config = dict(
    n_layer=10,
    vocab_size=12466,
    activation='swiglu',
    rope_base=10000.0,
    rope_fraction=1.0,
    init_std_o=0.0358,
    beta1=0.95,
    weight_decay=0.0,
    grad_clip=0.5,
    schedule='wsd',
    decay_fraction=1.0,
)
MLP neurons of a small language model. Each row is named by its layer, matrix (down: output weights) and neuron, and shows model dimensions 16-143. Each number is 128 + 32 x the weight over its row's rms, rounded and kept within 0 to 255. Numbers have three digits each. A neuron's up and down rows have the sign that makes its largest values positive.
A block is one neuron, or neurons of one layer that tend to fire together. After each block is what it responds to, as a language model described it from the Wikipedia text at the highest values.

L5.down375:089169087166099112145139144140119157034106132064150137132058116090148142181190114059135126110168146121170129066189122117129203099100129096131115161092074214140136162102229072103201122111107135140104100129119124142143099106151123142132119101127098120126132142122107097064054172078088136130140120106112144148152105097147136135145083139117173100139137135173116163130118117131118094143135
Responds to: Abbreviation periods. Periods right after abbreviations and initials, such as Rs., Cpl., J., Dr., Dept., Mo.; also some sentence-ending periods after names or places.

L4.down113:129122105099115123172134124194091170135114166132139114168102186115172147045164181149087076135165177087099115186081125109115123116111103126127158107091124101118063159152108144118157141136130177121059138158108102129213123132153096014111135121142094116115193121057119104149180154144143150132130126176161145085137087097134162052159145139158132159101131143128109146087184141146121071130114
L4.down372:135160078147157109122120090159107165119100162133147107136131204170157118137108171136145103083123135120117077111141145176138104115154144105087169176117145080132093082089126151123137179148123111135137149146191088120138124042103141118134110102091120061120106158080121141192135104143147173121109074084163155154133135100128172135146057071155133152154116141144129117111098135125105104091118
L4.down392:141116092144117063185093133112139163061154160156101164178159166120152102119131151136108155116156122162109210117083196177111127146148165092105127071120125167139035182160089128094123136159122101155108118099075206060071168154080125145115068200122155142144136090066121123156138191172141108132144086129102118113153145156130111153139090133095180148100153128144147159095085111132100114110169
L4.down628:212161101167139112135193118088093105199152128101126095110154193110146108157130146106102138121116173087125094126112143185100088112059102113117139183149116192123111118182070089112123098144116068156103128111132106126100138177082104170138128118158079121078105129122130046146087200167117154131148140079115132138161113110128145119065149158106136131101104179155135144106140110118129110121135
Responds to: Tables, decimals, word pieces. Column separators and parentheses in wiki tables, digits after a decimal point in statistics (8.1%, 5.8), and mid-word pieces such as orphan-age, interp-re-ter.

L5.down256:188128157144103098119170102113099117097121170137109165211183118198120142160175161083118156170161148140071129202095137136132087099154113171107160179121101139100097082115090079142174160165102135116155164133101111128073062136173142150132140127143114134173134152123130112138122118124107164167095151128149118131120163148083103166107112123133169093132138144185111110192149065108076143123102
Responds to: Thousands-number middle digits. Middle digit chunks right after the comma in thousands-formatted numbers, mostly vote counts in election tables (2,'24'3, 12,'63'3), plus mid-word pieces of foreign names (H'ä'nsel, M'ö'bius).

L4.down71:064104132139194131078116086115158156114174151139095146140082154086098137155125174188136133137075122186121184088173099139152109087073119105161116127128161163067147089117170099166124117056150131087124188091073145105110112125085082171098072145088116115114115068128078091113150154126146185098138192156134148138103161163121152180101113133144119135138136128129099134194154126120101118155182
L4.down220:156078096120144172127184117166152107087123165143143139185108173121153074133118128123109160118124131130098176152114174100134119110139184165121087179108197149090136124163100197138140137082140080072149097082084153085177156186133129075110153136121116128140052090132176122109082115154120157074082103118152092122062122056157142129111113121140108123147136094110117188156140062162182103082160
L4.down653:153119108145172170134131108093099197114104150208084108124164104141168117116114152123130133149164137146073146089148128143075111077148173074140179103125126120145184144088129197128150175023123163139159189154096066102168071160099137168170179104133148136141128153136151079156120086142156138084032124120151135112104098183103121130122094122172139124117136184135131063114091063149153099073114
L4.down748:146078171076172154148132138155089157110141087126140144149141067129067145095115126099145173167189123153091079048166138070126124093130083039102138141107096175124133160073187114087092216073070122097173112128113126157102088119071172148149120061097132127092132158123114131129141111161100168119113172164134111147087066086171155195094126133101092121126110148132168097096136101127119144137112
Responds to: Closing punctuation in critic reviews. Closing periods, quotes and heading == marks that end quoted critic verdicts or reception sections in album/film articles, e.g. "the very best…for Blue Note." or "==Critical reception==", "7/10"; weaker on numbers and table breaks.

L2.down158:176215088127160164123115078103137169144148125127175202170159083122119164130156109112113134139148148135152107100126068114118144141047117142082156131170168122148099129110202102132153106106078085061168063127162133093109107085126132180139156093148121163124112150119180110084059120063143128128096150113118097153127144150080109153094114139160137130088158116079165149094140162144042123104132
L2.down300:141201185158111131119087110101101174191132160170100131122156110163110087103094106162140075184102139149090105128101105066101164090047167076152171187169124115146140164140086138167150136112146134140160142162087148108133132160180123143129141171140118100117178112132164123118143135079147139121124181113088132115183128158172160145148116108165141104111189113124096138129092182103128126120155
L2.down410:149088156154107157128164087100106203208112112127134120120152175153139154193127176110142055111166108147158116140157124096141167104142146105166133172115130112146111190161202187133161177142123127147105116094096148105104133203169173108149083127144037170102085157060183072127086095116161119116156159131154126131103142165158112080150118104165184096112100090133120119138112159177127064182121
L2.down487:108147092172095136142104173086146163153153147159153119157182142142157117055075155123062079127140135076074116145115161186139133131115132151130073116175102099101085135094029124149131150102105122175150172121093135106186116214132127118081145106101121110134166139128130065127158121114157138172145180104111142162128122168123102130146114074118089170128091167100116121159107169164187097139166
Responds to: Decimal digits in statistics. Digit tokens right after a decimal point or thousands comma in statistics, such as election percentages, census data and sports stats, e.g. 94.31%, 13.07 km2, 12,633.

L2.down89:150137107178088085137106172121141148099114106117124131150101164114105135116066088048101104035131161142088188168127095107151142139073104094100152100091122143141183153099115140114152139136193110201113090153115140126175075110144107132150159136060171102091191076105121107148109114142164101116152130146171090110142154118179139166145157068089148106134057099123140117151130090149138137124152
L2.down278:133127158105113242195113100138149150173128116126185102099124170151075101111146098147075140027163152151066095151142128148120092157140086164103095103160147172148150188145167100167118058116171095137142097113113109117192123147161110121125131125071093070112147148144171159104054106115117168104201171106187157158144149146115122157138131111091098116137105153103121100149155134140193111106123
L2.down385:155162088136084097142121076149101096146058191109131086101147171091117157132113138127115113106090121152111185119159104093168093122183102166057123092178136100126154136161111162133129078131126145189104085094134129120154100145132132146158175178088171130093173153106120144143163093177101118122186162068108161133070079124138111135166172126107120177145116123131117058134136131154125106137166
L2.down486:089201047102138108093077184131083213164160142101174112112196137139093157118177193121105178071126139132156065130124170157079080138109183094135124133138151146145096179075091157078116120116170164122086172151073173098089139192101110109155104099164094122106096146116195127191092085104092108165175188108105171177156089126103148122162136113193164103129157139163122154174183128157139115118100
Responds to: Initial-letter periods. The period after a capital initial in personal names, such as A. W. B. Powell, Thomas W. Hardwick, G. H. K. Lawson, and sometimes mid-word pieces (hom-ec-oming, ex-on-erated).

L5.down729:110157129173084112179107113145115157133123186125110088139117094114135133131202096101074162172184030183095111160145081124142103119104157128091147113176083100118135144108152118115087100093142141143153034134178165171095159065208126101078142138136114105108140125127179107140140184156032099127088133099124132095114080123145155152075089116075109125135094117142135160138073152147134126114067
Responds to: Track-length time colons. Mainly the colon inside song durations in album track listings (4:31, 8:11); also scattered mid-word pieces and words right after verbs (Kalim-ant-an, defend his title).

L5.down413:142135150111119131122150158095130143196111080106147145204121072156096122102121121173129126159166098122151124101103106065184149126085131122147148063117055210108153173104122146084128218138122098073127165167111127108127114118131082181113096184155121119127132088154173082185144108135105117124181144165133098139162131123095143141180098052147136115151170172161135095096110118083153098132120
Responds to: Paragraph-ending breaks. The final period plus blank line closing a Wikipedia paragraph, usually before a new section heading or a sentence opener like The, In.

L2.down95:123134150096179114162113153105180157158127139119129186178190190161115138103131089155209088108163138126149087132136099086134129103172133093142147092111104106140092146111131205132094125086158134181124128167165146148174078145098107074138112167127123106150109139159158105141188128169071091084158140128133167112140125130124119139170063109161198145167116111144112108192096132078156131211165
L2.down254:126128095131152174068121159116097177132152117129137115098121091149101107119134174163188102202186140095129111122131132146168137134086172073132121159111109143168129113068119110083177162131118070103105153115121098123085139143147143148110121152136170132122105101142101120146181154101111126140114176098166061113111143136114143128092133087114114112132173179083159115154144099135121175123130
L2.down270:146141150090096128126135126144139158149121158151101148147094124103158112111157111115170170157134093136133014114159165098178104089131154151146145128090121128115120119140126122071108119111093089133160133137101114155114120137138107119106119134187154141184133072176093144182179169137150127147152122141142111149122139152116112078148108185104105094082124160153132061133127164112151163130155
L2.down524:114179108085143120102148150160117173094138131183143113138096078091122158163146145102161137174133136100111091164114127092095164092099149166177140077151094151188108075135107128156122127052126096158126077098149175120140117152119117099151085154130110123149130151110063107112152183183116091187131144093096107138108199112196133162149057111172120136106111176127144104127102148134172163147143
Responds to: Paragraph-ending punctuation. Sentence-final periods, closing parentheses or quotes that end a paragraph, usually followed by a blank line, a section heading (==), or a new paragraph.

L2.down203:146131120152145146154124140109132178089124134122122092155115119158142101122149087118161174102222199147111140075150086206139076152146100121157124123109135130118114158146124138122136134112152132124142157107147141125132106145114165159100134058115119147170153157141148156149182124117072196121173130148122147036156204192138136194120130170169155140115116092153152125109115167156169161106132
L2.down382:141133084148138149172135124051115111139132142224104106111120118121099093093126045101101083133091109131119215137136151169092170111120156121155112144172102181154152126126140110162071065120117108156143159100119128071142140129055120165183122128093128115087140154165142130100082108139122074059062113204083112161131100120107125175088113152125134171125172061146179081129095135117111107102130
L2.down637:161145149162144129114173074092097106152170116162140130134152053147098144092077082101145163153132070088107126096153160119114096171102156177093171162151177121086178119159105124136137085118144182011155091095084079088129174139156100096161109107173144096111147135117137110065136144085125150136115126144101173130105141095186126146124092119129124073149144113120131111138085203057149082143148
L2.down680:113161172105083161113127088085098133169167148184131130131100201145128078113113139163126084078082128090132094117167120144183116112105168187092187113153058132083145135170138170121155094082122113144148160148125110111199125114148091117192140148152124164198135119091101097201096114128155155147103110183127190142116139138143102139114171140126078111072115009065090152135138181160149175071169
Responds to: Mid-number separators. Colon or period splitting numbers, mostly track-length colons in song tables (4:35, 3:24) and decimals (6.5); also mid-word fragments like -p, ip, man.

L5.down803:152114108150084111163144091127136101102105140117145209160138104146136118090123120141146091174142129067178168089132102127124109116092144110109091106113104175106097150100170111173087125143153110140161073164094154122165162169100114170102168155161127140120070142135127189107084077132160172171115116123093196117164108084142147172154104067143115129173102191157123145174118119221163112113117
Responds to: East Asian name pieces, years. Mid-word syllable pieces inside romanized Chinese, Korean and Japanese names (Je-ong, G-ong-sheng, It-o), and the century digits of years (19 in 1986, 18 in 1896).

L2.down227:143194117145136205088148076133178148102112124102136172134114135128099113151163116149164124109122121182152170175175172095051129125164103147133109170102100128111130152159134128083035156102118110182097104099073147169125163152145153109104154127098163122031185142145060154126106080124119159091091091078102132127130135143149168160137159166123101138146088115123142120094196090126111073114132
L2.down464:110126154137085108104104122111114145118171155146149125096143157089112102244114126103143112030074123113083113137126084148103159125135098191113149176172090153129106160129136042181118119119083104139112111127111109132126142190141110053111097081108152118120159125083098142152197135095147158172055122094136140143213167121144092199105104171121153134146131066159165192086129099107104102086145
L2.down618:159099152167146152148114121123166062140110153052046143124144061120109082128075142120179156116135127219179133121119120140136107165124164097172043101149100179106124150105161185149141130142152121160107156084129180078154118058113084078091075144131144164074143130149168143107108105152117068128197090089094142102145165148097136086164135124059125088118116168114176122068161088189138114155168
L2.down642:137172115145123144117152141124146122121120180093146109179128132166121096105189140125211110099148119185143170111098100152147124144133125103168073103164112147107130133092109076074095091149089114107110187107130125126122080157122140127085073168165128126068165153140132180120105158078107131131131084102076168120105125138121085144132101145094117106133163146140107101123140126167196078123154
Responds to: Romanized Chinese names, numeric commas. Syllable pieces inside romanized Chinese and Asian names (Zhou, Wang, Cheng, Hong Kong); also thousands-separator and date commas, and month names after "In".